From a checkpoint of a small transformer trained on Wikipedia: width 448, 20.2M parameters.
MLP neurons of a small language model. Each row is named by its layer, matrix (down: output weights) and neuron, and shows model dimensions 144-271. Each number is 128 + 24 x the weight over its row's rms, rounded and kept within 0 to 255. Numbers have three digits each.
After each neuron's rows, "raises" lists the tokens whose logits its output raises most directly, leaving later layers aside.

L5.down709:207119086100122126129093114121110171152132155107130123133110175084128138113101120170133104098159151088121092114141127089086125133136137103107137142109148149127087118148107123144111139106115124124103140103101161086089129121171119127151119127111121102133128089110111074108086139132126161117139097111141136107147113083164093165152117114118148116108102125065136122121118124127092119132176
raises: "a S", "a B", "os", "ae", "a"

L5.down728:119131090116068125134111138168108110142137124141115107177175080115117088129181124123129125122097106122129130149128145107090133112128145094134109165133115164141158107122126115160141082135140103143088104112129150113108119135125171146163106106087143136113123130161112129115120109167113104144123155155141136151128134116125136104098164122108103141108159086128099107116121114109094089133149
raises: "è", "é", " France", " Jean", " French"

L5.down250:116148095115146113133099074130135110121091115111141107124110102108105149116095113153130095106115162135096118126064136106123162167122117117159123138139140137130124105135145120125148131154138100113131117121149160163108135141117133124157134142175081171137159127131173088126153142149137118118110127089128150118147108141134119115134120107119135121128110106105101126103134115102119113147139
raises: " \"S", " \"B", " \"L", " \"M", " \"The"

L5.down95:119093097104173123134123057141136107143177128140137131110125117170144119139105093124144178137130101130156167116100129149163113103117141146115112133086164134139106140124119124097125116145110168194118088139172131117107137112113103126146103137115074144133137133159155130105110136117098156135117099102085126094139124144145140156120129123151144189120121116118115144128114117128141144164161
raises: " another", " this", " him", " each", " these"

L5.down1128:144180105127155119111181096098134116140159111167137191111092132096106154166102110097125135154110095139103142170154137169118118110153104109141129150120135142115157147131127149125123117062134100151151112123126125169136130125110121181134156120160093145095104175125139076166089120114146112127161150141136100143158129091102111114106102139119135154127131106124127121104108137125121101126122
raises: " that the", " that he", " to be", ", \"", "asons"

L5.down203:135146176115117128140108166141129120145163154138114129147147128146163148135173146077163093155103109123113097115164139153129149141155141092170122134185116076117148137138123118107129092092113117128068105105133101127107148153163124167144127111112142113150091146158127116088144134134131126156135133100129105144117135099112091165142145110113137112147161148175148095150126134169187130095170
raises: "ō", "ats", "uro", "ima", "ki"

L5.down1029:131123099107138121136174104124135115202166177118134125097164107130076114129102110116123108117124116118101121144113124118168155146128113130125121113114106163151129123149104145114155156134079130113139141125166145156144094152138135103100141139093143145154102107119091127137069133132126122125125090108118154124140101139140145139150176129140116138129140109146127150151136150148149117108168
raises: " of c", " of", " of an", " of A", "y of"

L5.down695:148109175094111172112168126106105145158134131126175133108141173159109126130099138088148117137095135160129092139127133138139187125101097153125118114103109101164135161142087160150138124159145106125121184110135121126137145125112096106149123128112157111122114108103075112154148138113162153121098108124144129121132111140117141116154116156164118122110124142128153165110118137157112180145095
raises: "ots", "ters", "ot", "ject", "ter"

L5.down1331:132136122126144162162145105107137074106153143109143149090189090149140115116116148122148130161143098113129153119156151101165113113123137154098111118100142118173125178141115106151116101134156141100173128123144079119136108141101118164094137120128163114099125136139146123136168116157133145112160107091110138120180128125116119138150090146155103089072171127142159118116131110119134097126161
raises: "?", " ===", " |  |  |  |", " ==", "=="